config.yaml
n_layer: 16
d_model: 256
d_mlp: 320
qk_norm: false
parallel_block: false
init: "uniform"
init_std_qkv: 0.0414
init_std_o: 0.0
lr: 0.0176
lr_mult_o: 0.732
grad_clip: 1.0
batch_tokens: 65536
doc_mask: true
train_tokens: 251100000
MLP neurons of a small language model. Each row is named by its layer, matrix (down: output weights) and neuron, and shows model dimensions 128-223. Each number is 500 + 25 x the weight over its row's rms, rounded and kept within 0 to 999. Numbers have three digits each. A neuron's up and down rows have the sign that makes its largest values positive.
After each neuron's rows, "fires before" lists the tokens most often just after its 100 highest values on Wikipedia text that the model never trained on.

L2.down15:488494528535507514501494531484518490502496490523530427512459470510507520475507505543542531508537515455458473519508491481527518522501502487509490512503515516531510499523483490452484507512515471455519510524498513476506470495529513492479466503498496498512505470550520460521491532443491499544
fires before: " is", " was", " has", " B"

L2.down203:482446495494465500470535518505520503481498501505525533489481460500453500527533497484499513489515475513528523495479486516528518509513509530542524450506492469521520518489485511482472464494480532477550498540482495461470526502516527454505507491542507514488507514507475485510520519494529490519
fires before: ".", ".D", ".S"

L10.down230:524497483550511569492475531491502530481481475490449517514522448477480470471521526468454480506509485504473537525532524468500536488441482516516490493495523474507438508539489486491496504492519490521500475474528498476504439506527500519539472505516516503492537503504531522489486483478496503499
fires before: ":", " mi", " career", "^{", ".", "\n"

L13.down103:507452519530476526437504467497489466517464522476529500496489533457491492463492491472513506519534472476535509494497484523464494479498549506504471503458460473523488491485453471460508478458503503515510500497517541529474493547482513515507503448512499510524471460475521542522522481484479530533
fires before: ",", ".", ".\n\n", " ", " and", ":"

L2.down106:515493484498522527507474485515495492542517527524507494528541521492524500527498529478498456519505499463491505461482494484489492498504547513512559546537490507500496505509458489513498467522517534523489493516524518525534491507520514475455494511518455471468492442539482523554500485513483506488
fires before: " the", " with", " he", " she"

L2.down210:440512482471483480481494452507519503517467508526497476497536483486490521479536533489537507479521482546530457461495526498553536505507490463519535540481503470483541506509520510494490499510496508517495529505496522471514510486476499497469499444472507483502482465491450507478497494497496474552
fires before: "===", "==", "In", "|", "The"

L7.down13:523519529487511510501519523467489518432545443513467493535487470472517493473451490520490547490489513483515518492482551506493472481491531462469501514439524537483472501522500533503525493494523519558505506492510520506506484515510455501510506447513455481507515505511498518510464492466540475468
fires before: "==\n", "\n", ":", "==\n\n", " ==\n", " life"

L9.down302:531542495519549485508513479505517507494472511480492470510470537470483486468517501521480471474519481466500547514532502478497498530512450503465483535485500503524508512515522529521507505477560502529469494534529489479486505483484547499504484498473523475473525487483488500544514520481500506485
fires before: " |", " ", ":"

L4.down139:503503487489516505515474485498502488477519482513504503443479511451476506487490486530505445511517476520540528490452515521515509522499442528524460496483508492533487523506516500491503478468467551492510478497488484535488485498516538504508487532526518523477453491487485492450470522506515522522
fires before: "0", "3", "1", "4", "2", "5"

L13.down108:483501465488506518490501508520518473528474523546492534473485475509474488475537495467520461454443558488483487511483507513500481458516515520468543467539477520515495496480486516484449517473515496488508468426495447498495488475513479488492476492489549491527466531506513496533487520491493480494
fires before: ".", "one"

L9.down68:496507460521502522497491515485530526476508492484497503487481515535527477501491465481512524503518527513502499470523472520469473513466532519466528492461495471481513496491510502534508532517488518541486499525464498511497505498461544488496489478463511543502468513504468467502477487455468475488
fires before: " ", " Total", "|", " Score"

L2.down116:507476511490489507506491490506457525535508533487552493527481513544492467511523497506488528532494521473521545540493535513503528499538573478521521547509489451522531442436524457538459533516454507496530465538458482497500492499502513481509529529528540486491488489483482488483518500517515455487
fires before: "==", "|", "In", "===", "The"

L3.down256:466491558519506519485505492522506480489461491540509538505514496539475489427488475493488484532501508511498511560472465496450540545450519520468493513485488492495505460494498470495500519543532505542512508475482452506461475488484478469508489481492496535509492491541411529501488484511499457531
fires before: " of", " the", "==\n", " /", ",", ":"

L8.down319:520482505518526496507521512484444531461499493502536549521516452503544505507486513478490509509489470500537478483492541524482504530484535532475531512519479511504498458486444527460462463486519490522473481503508539488462529523501496484539495497500463523507482489548524535512479495473530525519
fires before: ".", ",", ".\n\n", " and", "\n\n"

L13.down213:520540492490511460520542480469524494506507497443461484498523499453475512473492487512529519513467509486483542471527498546536493494545466486502514543475478474489509494487471526501530514502505466516501487522500458461476491473490503518496523505472472511497460469530502452523507472464451518476
fires before: "2", "3"

L2.down20:511452504510477486545508505503476476495521511486476444505484555521496509500509507462508453511502523522519509503506491552493510516449472486497493515497521523533524486445467488493519457477449479517491500446491502472481485504508542512498471520489518503513502478542501463549491501518532473513
fires before: "|"

L2.down221:551496477481476509500494447463493514490507508469482515506513484534525507497509491438475507515533443518550511492514524491500504454470465489468536532483441488513508488556507501504558524529494477535511506491477446471464439507511500522509476491505523517531514504519503491528502532516485510483
fires before: "=", "===", "-", ":", ".", "=="

L13.down148:502533540502446500501534481494519515485466542458482519465492486523497558513503515490475514485547484516583495518470504489473500539531465520516454473534552491519460453493528542493506514492439492539499523521513543501515457475499513509509490470490560536475511528496505481473465525520508514514
fires before: "1", ")", "–", " –", "2", ","

L3.down268:529525504494456510476533537481498476526487468486504539471486497512525564488550474488509482477494505472481529498498469495503512524495506488495539487511510513525499544489498538454533463445502512488474475487495453510509520490497509522530551506463462542451429488478478439538527498520463487487
fires before: " the", " a", " "

L10.down240:473510523463515483467485478473483491481501455497477497516520469531529419495488476509476503460513475511497553517513467531505486508538481485502498534508524445487502509485467493487487520505498486497484528514528541560502522502486507516499524511531519495466550483476520477482523507519472482497
fires before: " as", " by", " for", " to", "a", " \""

L2.down241:485478536483445458515515472504514487497492513471494509505534491510491515537542505437436543522473506533527512462484492479523520497519515481495479497468475486525503532479512478460486488534462455522483500523488498501488524498523489477485515495510471475509484480507473508497450485491479498511
fires before: "-"

L3.down15:481490467535510474480486461500494479545484516489476506507528486501511495499507489541486514496490455474506503470494505486499531496508490552483465508513515502555528496516477494486452515502487458513474482538507448446521497544491495547489502514514513490489501487516478532535508491509493483477
fires before: "9", "8", "7", "6", "5", ","

L10.down198:515482515454479507515488529517481490476474531506487510489478483545478494494489530494513499555478513519489513478503514485513474512529500491469518483523509438513483480467508475501524539534484539505464491478512516419505474527498494571484480455450511476490490523539535511477490507520509528482
fires before: "1", "0", "2"

L8.down126:523464503506502454497487487474507501454495538520504482492536483495526527440509454529480525494471458472483526504542517484538523500512509493494540482527498505544488475514510474462486478471469566499509518509511500497456503511561556511500537465497522503480479484500497515482470495478524531534
fires before: ",", "\n", ".", "\n\n", " in", ".\n\n"

L2.down289:486527489470486515498501482469535459492524515499520510490512481460529468507519489457512461449456553505486524451539483549532522518450495476477522520480486513507483498541485531514527496483515496470487520503500526507527511504499523508523554516487535525484480524489494503503490520517474508507
fires before: " |", " ", ")", ","

L13.down185:526491490547456548550501482486492539466538530491516528475532504510478511539485473583494478503470465526491477542527480510468508451485507498545508488459517483516492484487493474554494496481528524513478475479466462525524492512523501512513454514486539517548496524557500499517535444507481485481
fires before: "1", "0", "3", "2", "6"

L13.down16:464510505509503501525520483493519519480453489500454476529489515516492500498511525508524504503540502541529501485527493525480484499493522478526556518492461467492530496497493540495541482560510460477481542440505434492490537514511486539504499520504519515503500486489498449530509522517433494471
fires before: "0", "s", " of", "th"

L13.down160:491527455497510504473511507514533502500486493429538529508496513485515505468513523504468521492456490492542494525477492487509535487492525479450457500555514503515489538489528494483524486490490512517490499480493523579496538492473447569525524537497541497511513507534504497520524524537500507527
fires before: " to", " with", ",", " of", "on", " the"

L6.down298:482524497517487511525515529480537507479511513461446560512535468486485477469508461519507464465521469465531496504496501503466487526507483537455471485524495549511507496513475561474515502489475544465494559536536520526503520477537498541533483486512502466480523515531451475445488544521515472544
fires before: ",", ".", " and", " he", "),", "==\n"

L4.down214:479488476502508509484533478478484475502473525497519473478465525505510481487504482504482443494491463504497539497475513507508424455550473497484558519530495521493509468515468487525481468509522526522507426542561487544512484513456485467508510464534495544535500449467498494509489499438516454524
fires before: " a", " the", " he", " an"

L2.down135:495473494519484514542513463480498512512493504520503485491527492501492464475522487473493489526490515505558516536495493505478519460469526565463534468472495531537534470430481527473505465533492488512509490517479500524493510475509537483482500518463418531524534522513490541465492540532485493525
fires before: " |", ":", "ga", " ", "C"

L3.down140:530485495517452484474522482511461494492457479502525488470560458520514507511473508486500513522503540501496504507506466495539503475578501518504527530477532477537536471473467459472516474480459499540494501521489484500521484500551553496525517484502483520467535465529511488468475511509520454539
fires before: "-", "|", "===", "The", ".,"

L10.down6:510516456486466449460546470499569501481479481535500498519478512494505450531468521519517454522505472457503454555531486492506511512500489521511481506478533503496513528517501541521541489503518458503531503496475566524527492540469469464495524455489453500487474462487487514559461468537471503533
fires before: ":", "\n"

L4.down195:501501533498501461516507508504507497515531560496498487506544510464486513483531516462467515507491540539521464464489493501479481462518532496548464558485497518521513505522531477518488487490495530489530478559483493496480476490489439485503524447455533500495479522514461473451491469521498541496
fires before: " |", " ", " —"

L4.down252:485486520477507505481504487517473524507487493493478430578555510539514537511514512543437495505476520464500481527539532508531490513517498525464531532462541481498543493463509485517502552523516508523539508474501526502488497465497500517507487498535444488510513459486479477482487531485478502513
fires before: " the", " his", " ", " a"

L13.down7:490532508538530535492473506486456509527536475497480511496473530484488489494551489477483527505528485463492524482479530522486500520458482518481542444475508519443507528484500505488510547493488484473498502508516543524458539517498511542466444516476516489477477507498465479514524501535470476498
fires before: "3", "4", "2", "5", "6"

L13.down260:519487490497510491478521480491510532494559458477483508548493523504530476498479508534527501450472490455502492542461496503438475516511471508470462496493476503513510482474480476471510517521467528476531525482530532498547493487501481506464504522500467513473507518486523508481535513526490478476
fires before: "4", "3", "5", "2", "6"

L13.down163:539557486494446475554497486476482527533492507498500499505479492500502448527519451483508465527502502519482500486500476470541477474489499492509513485532532493501484509529496461471505496480529507518507480513493499513457475507484493460508477523497503499514489471498533527480504470546422495442
fires before: "9", "0", "5", "1", "4"

L8.down39:501450542519511462530486492487481471448499469517490493517501494492487501534503507456494519482519480436532470552500503484520482477516496490498488529474495483492485462558506541502529572532491488513498520562503533505528470453496469442530505511483468515464490477495502499496527495488504519494
fires before: "==\n", " and", " ==\n", " ==\n\n", "==\n\n"

L10.down100:493487520466474528565488475520494472481449554488535498511499493497550483478500499460534524493518498505501463470489469498525518573495537499469514470521446486487512520486503494494511496497455485497525498459522506496502486507503554486494480512495452481523475530503490504483540510491489512481
fires before: "0", ",", "1", " June"

L9.down13:474489483496476481511529526496479513497503492497497509501511468527461573499506519476483499540501493537497483449451503501522481514456533469482510516476490484463551521523504516515504496516487460552491516526485506530515488483503492497512509543534484514479499588500488508468490479549534520479
fires before: "0", "6", "3", "5", "4"

L7.down17:486481532524458460530481472497496506487512525506494564462502488483509473518526480511479490516529496488474506513518521481521510491522495496522529506475485487549503508492500495474514524518559518451508535525491510480449483467474515493555505530521470478494505471478509485495494480489543531520
fires before: ",", ".", " of", ".\n\n", " and", " from"

L10.down257:503485494497507498521451470492522506513538490496441474526488555504489494479460500501443512493484489458486485485526475515495480522518516499500506516504522486498478507454518407484526527515499514507504516481496492518545491473497481513504495473500530522484497521492515502473486504481524511501
fires before: " by", " to", " in", " on"

L2.down35:476535471510540502476455516503471505513482499461523512490537514516497562473493483489499475549480485521470526516519482492529508547521498518477495561519510504477431513487537504511517516497504524511525493511529488511470536438507475480464460502522527531479496489510481495465481493512497493529
fires before: " |", " in", " \"", " ", " ("

L8.down8:507537503509482506529517560483489494511452496472506522503510437499506533539562544508486505524470498505497471500508539466493495504516531507461501497471533523484476561471469435531488513533490495484496479510519526491468499515537534529520466485487511517517517492488509461486473475530471501525
fires before: ","

L3.down225:508475491466508495506470526515483513456503553510486478494555485519535498547458537476508504516511540511508515480477489512505492477526484508513509488538499459505493493473494487473488488523495508493496543532514448497546471507487466512499480464485520495518503486463422475480462503475494519477
fires before: "ich", " |", ",", "ac", "\n", "ann"

L10.down299:507506504506503493488475510519479507508463504470481510514511504518517498511535477483521509546461472562497561488482528484508450490522461511474526485511480492496502464486469525500448444499431496508553517486493511456489487574505506506515498526476514524505534504510504498461507503497539474522
fires before: "-", "|", "==="

L7.down176:533486507463501511501474513518547486501501467507458485481514466481485493479549461489516483501487527507459525480482536501469515485494510483467508502541486465504523549533475542510503520498509540450518501482503444481494446502502472505514491514508462501486515542491522500504497499483504495484
fires before: "1", "0", "2", "3", "8", " to"

L7.down204:451500470501516501491524520491473507487489501522479514491502471483485422528549458508526556482530511513494495530501525503487488498464487445435538475475550494499496465498493509525497498498490495484489463516490489486491488491503455475531496496524496512507485546487509501541525508554509492451
fires before: "0", "1", "2", "6", "4"

L8.down196:510512515476560516474490511496469490522482493467543471495507519490519448516503516473536496513480496470502509469512540473460515460481499539487465473474495505507499500489508542494494519501467545517490476501498468503498499522474505470536492494542489534511529479511473527520476502495528515523
fires before: "),", " (", ":", ")", "\n", ")\n"

L6.down13:530511501537460484449475494480462461479505510502568510487522481531563516488556486500474445498514487443504495470492498479500496467469535506533519495496503473508517482526478537513508483491497503553490508506522477503510451491473488506485504513469524481482551539483513437469506495528496513503
fires before: " ", " the", "ation", " December", " in", "ton"

L9.down156:465444525476503474490491564506492504494483518503488481478533520479533498483473489477456458535491476457519525513508490504546513490517483532461526504470516499450537502464477520513501512500541508504497472476512495515484515492481528497564520456504536475532523483523499465480548532467482489554
fires before: " ", " February"

L7.down319:478534457493483506498482507488521512543484519526477485486544472553513530534519442461538491516527521505486452522527494511519513492520501484463472495499505503514478504493509523469482516496478488515517533474504502491522480479500489458494477508532557507502462564533508500494487552500440481549
fires before: "0", "5", "1", "3", "4", "6"

L9.down268:520514551512527548488528472502476469523521476534503512490482505508543496512511514533526444488480523507524494502520504469543501482474561516502496508489505464559491480499540541529472522501488540467496516535533442493472517486491519473520498502533475486515492523492442499530523507542467479492
fires before: " ", " in", ":", "A"

L3.down288:509490487529504464480488533448480493489513540519489501513524510537531534509530449528521539501493490494530483471529504525507464516508531502513482505509443516491453476467483504545498508529491516587471487528450536485526540500550508491512458497472502493470519502478511539535514482526536548510
fires before: " a", " the", " an"

L13.down19:493508489516478478506543515487470498511438495535494542497482513519486492448503528479515514561494508505472515532513464475523488486490453499520463483492463473520515520499515503499511474463466430484518543481490453463456513498502533484527468502483533474461513498487472508524495462500504515474
fires before: "9", "8", "7"

L10.down14:546493502451543484511521537467524469490497465505508506504544471509463500528501500529512505507527481477509492539508521511528514502536497476507525503513542466492524501469498509486530498511535514483512496503535497540470477464546479491480490497476517508502501521469466479507503485510500480505
fires before: "'s", "ie"

L2.down8:512504464520521476475486500516447496526477534518532494509536494468537529528501485505534505479509510500511471500474494531466514492479517505529493507450484510497521513517474488490485502556500504527475461546496457484461510539462481493493460537514486478495511490483537468512510510519480539488
fires before: " ", " the", " addition", "stitut"

L4.down27:557488493527536529507507490514491498485498470523461513506503532516516458511462504467456506518476501484500488565500474458521498537499512527531478545504502484485504491470467393535503513524521503512486509486458478508468494497548515486495454521489521470487520501498475480477499470487505509523
fires before: ",", ".", " of", " ago", " later", ".\n\n"

L2.down21:488505538473483454533450534493457499450494491514511469533515483503490491492511524498518464480510498484514503502500522503510481492570518513505497503509509517501504487508482490535488471493452490566501532520473486489476512465518501533479515476466473492522504522465484518474485493484528462484
fires before: "==", "-", "===", "|", "The", "R"

L2.down214:523542494532509517533519527490499496502483481505547498531532519467524508519493486464478499446493523491500522471493484494474543525483489494520507518508482475477495508505513473507480511533470518503539517470490477523486447430494479523455481501489552489460511498533511436515529479503500458520
fires before: " ", " the"

L13.down109:446533502529460495491470497439547495488522483475468511472516474506475472531547480510503456502468466483472490593518505487464471473509514510482534510489511484504504465535542539519501495493514488522495523506534480515508472478516518466512481466482484493463536504510517501498512507513453506486
fires before: "6", "5"

L2.down310:472510457515485548517503515484486493478505508496514499488517466516522519457514505550510502494480492492511495504506478483505527489513519504517519517495485497531472512498475492492515456526460496511472507513513526501495482505483494510482499480498498506508469486494482477468490526485493512481
fires before: " ", " to"

L13.down310:491454492518459483495496479469552532492484487514475494467504517460482494501493490507528493493501562521488489495505509493536476504465498495481496506463522505472520488505494536556514510500508517494557491481438463524493533490501519497482528507476514483487517481513469491492502485501460516543
fires before: "|"

L6.down240:505456524503491571535505512462525540522577455492519474531526455503478545483514527502501436476488495501510541499491504441459523525487491510471528478500512506500484538467505462527485537492516501438469512487484492498511489499487470512513483479490542496512504518490478513531490466484493492471
fires before: ",", " the"

L4.down66:429461476521477492535467495468529488461499491490496501482522491530453543497525504515481461508506478492489474470470509512493510444530534481479484485497532564543502525483481486529518496471471508443520503527472491550498502462504513501472508509509490467504465542547451478480528500512513534514
fires before: "1", "3", "5", "0", "4", "2"

L13.down10:513477515489460547473515517537493504519461491504509457504519486476528515484519503471525509537475454490479488455463525460512464528490435509460462483524530545495496493525527576519522530515511470506446563490520470479505545536474504502533536479495495487467524498499519478450499527484542456496
fires before: "-"

L2.down262:492513498448479522512520489465514476486495484484518506507513516515487471551498484514466509512494489518487474479452505507523491492514475544553474482492542472530487529492484555480481507504518499481525481501497534512473481442536491514476520530476508522479530460484454506484534504472493502521
fires before: ".", ".S", ".D", " |"

L10.down27:516477477517518550487465524467514480517503558462490504470528494449492485500512511522497492482511499465465536492525482479527477461531508500490514456509496474519516498499527540514475503469471562531496504504497439483536501471505501540518512482482489501488518523497506499543490474513477491472
fires before: " ", ")"

L2.down313:478480497494490531491491493513449468486468481499471499527485530503513533462462518507476439552493516457467526500534525465476475505518517515491503521541475502523502562478503532485509501550524499483535469495500481532471511563515525540496475499540523518498445497499478544516532496503530521492
fires before: " the", " a"

L3.down317:510491468504519494502495467531524453532469479515460505465511505494491475481521513532501501496545482508475472503491431464523528544495469494492508516560516505514489550508499490483546488500483507470520497519471461496458506488517503537498538463531471480536512512488504490541444499495491516509
fires before: " ", " Vol", " team"

L8.down13:492505523501495510480553550492500511508499494533465517520512492472485535499498520511537532479482464488480489518463493514496492513501524515502486527546503498582472507518472500500505517467520486492508510498525490523521483506514494515546526495504501533523514484481477521484490531512539464549
fires before: " in", "==\n", " a", " on", "\n"

L13.down224:450489515526525442540508481509506484553521509531474520494498459490464491492540518498508540511476475497508494507499501522445503486482517471496503474484493494497510508455494443471530550474487494539477534522495451469495497502525488489521480531467445534510507501499475506517484494521498504458
fires before: ",", " |"

L13.down28:511459519497503489510533476506509508535455478524511536516553488470481501500448492511488516477483430492518501474485502528501493519515485522509513464518490511458518525507515475521455478464523475449520516495526483481475482528545475498544498518560497458497493517497450486535475528494501500499
fires before: "."

L8.down129:512491487515486519510472482495547517499497518482485483520410519473523507479513509503503476512512491516497498501439508510511457447508523462533513514512498502545543472536512478534484539555475493506496518518463482504515502489514522515501472478530515529537526507512470508549450499457485494525
fires before: "===", "=", "==", "R", "|"

L9.down190:516516496495538521521486505504490518533491472552535516494484482531539469448513520489511513464522474523426537536510495548518499506524478493529492525478517502518499546482534469524480465501459495486547510439509470447521477481503507487510489484522515489516535471519494534528478513474501509497
fires before: " |", ".", " |\n", ";", "+"

L13.down165:498475487546549512470539526508498521451524469476525559476513516488521512513500510525495484491451497495537457522459528511473462510520507515470458499538525460477480495489501448528495514474477537469537536467500511499504510488512481525488452457506473478501539468493486499527492504510535503522
fires before: ",", "1", " ", "3", "8"

L3.down111:515464506513516496469523485493453492522510507508504507519513511491527507485532499504514506490498481479541506500476501490522522509514502524500497505488487469554484579516505528547511470536497472529469480523494460510462525510488500514468472588456514508487518531513441512513516488505489492514
fires before: "9", "8", "5"

L4.down188:476525526503482453511475502528489500509510471497504524483509464526537476549493531507461497512505511480526514487506483484476495487505474485476487488502490498506490536465521465448511478481464520494504484469504521533530501516487493536505492540532493499541549478507508462513522476514505540538
fires before: " a", " the", " of", "ylum"

L3.down284:505524499495484490520483505541542542546512515528482516517509504460529517488495547518490515511454504503508454502501468506483563475511488508515486503498492488534485498504511507512505523496498519503502498498483477447526498485523493472520492533508495496544514456551475517490490487509479468496
fires before: "ig", "um", "s", "ylum"

L4.down224:489479513507454499487502519517505523468479479529493467488498497511500487519490470524519457531491536570508516475521477513471484525510522474517490490480522474491505432502477490487477492465508521519465504471497484476495474494467434494569505493531509522514491496523471465536497484499531460504
fires before: "|", "CH", "1"

L3.down212:441498491480490520502480507533539489482505533482514484509505490492461520496479517512474524519513528487517529499507463532496502508536502473482496476518492512528513487479468515501503512523516528506529502490503461535502471475494506504508526554481524450476496503539493552501527552522461502502
fires before: "3", "5", "2", "0", "1", "C"

L8.down152:478505500556517485520495540489458497481525504486451481508476493495490524530496496533496508534468511468481516503497560508513522464493529467461508475507502517546480481504531502482467502520542512513496504541525495498524542495525532524501529472514498484451494464480552510468489482476498456505
fires before: "\n", "==\n", ":", " ", " ==\n"

L13.down296:529457547510483474491497504537504482545491524493488493488510500507509451515535489514492488485499530449503513451510504489478514498514498504483524535526503542504497495514516395492477510500497531497508523487543483507511534493512478479542502499456491438491519487520509505459530490503520488458
fires before: " "

L8.down188:472439496517488517541507513514511528521532552508455515459505497516502526469505488451474509462482491465535468476464531498473516539527502464451526490525528516522528477488520520491493478541508480503521456470486473506524486509505499515506455502542482490478521500496475456506505473503524513530
fires before: " the", " a", " it", " his", " her", " by"

L2.down189:496518499465566500504457452491507487481499458487517505514502494482490527471552509498483512536484505508479504530482506541511527539508501480461514496526541498475492463455470510514485527487503484508519495492488527461512497508507513518516529506493508483498493518508505477473485542491498448507
fires before: " is", " was", " has", "'s", " B", "o"

L13.down311:491477523515489540463519480458496494519498488493509521515515498460476461496517493522519517544481498448474496507516522543524485470515484465511493529495516490492479483498495545492550563488516498497506517555557499501447474489511489441490487502520496513494516527487507494550544477508475458458
fires before: "4", "5", "3", "bi"

L2.down97:505514481561514504492498468477526579477527501452508496516475442499497508446498534509506464437499495489483508535476534487469550543540470498483511507511543485536494502543512495488487501552492507495471520451498459521515507486475476471532473503481497521525521510515470497480520494531511496481
fires before: "ig", "um", "bishop", "al"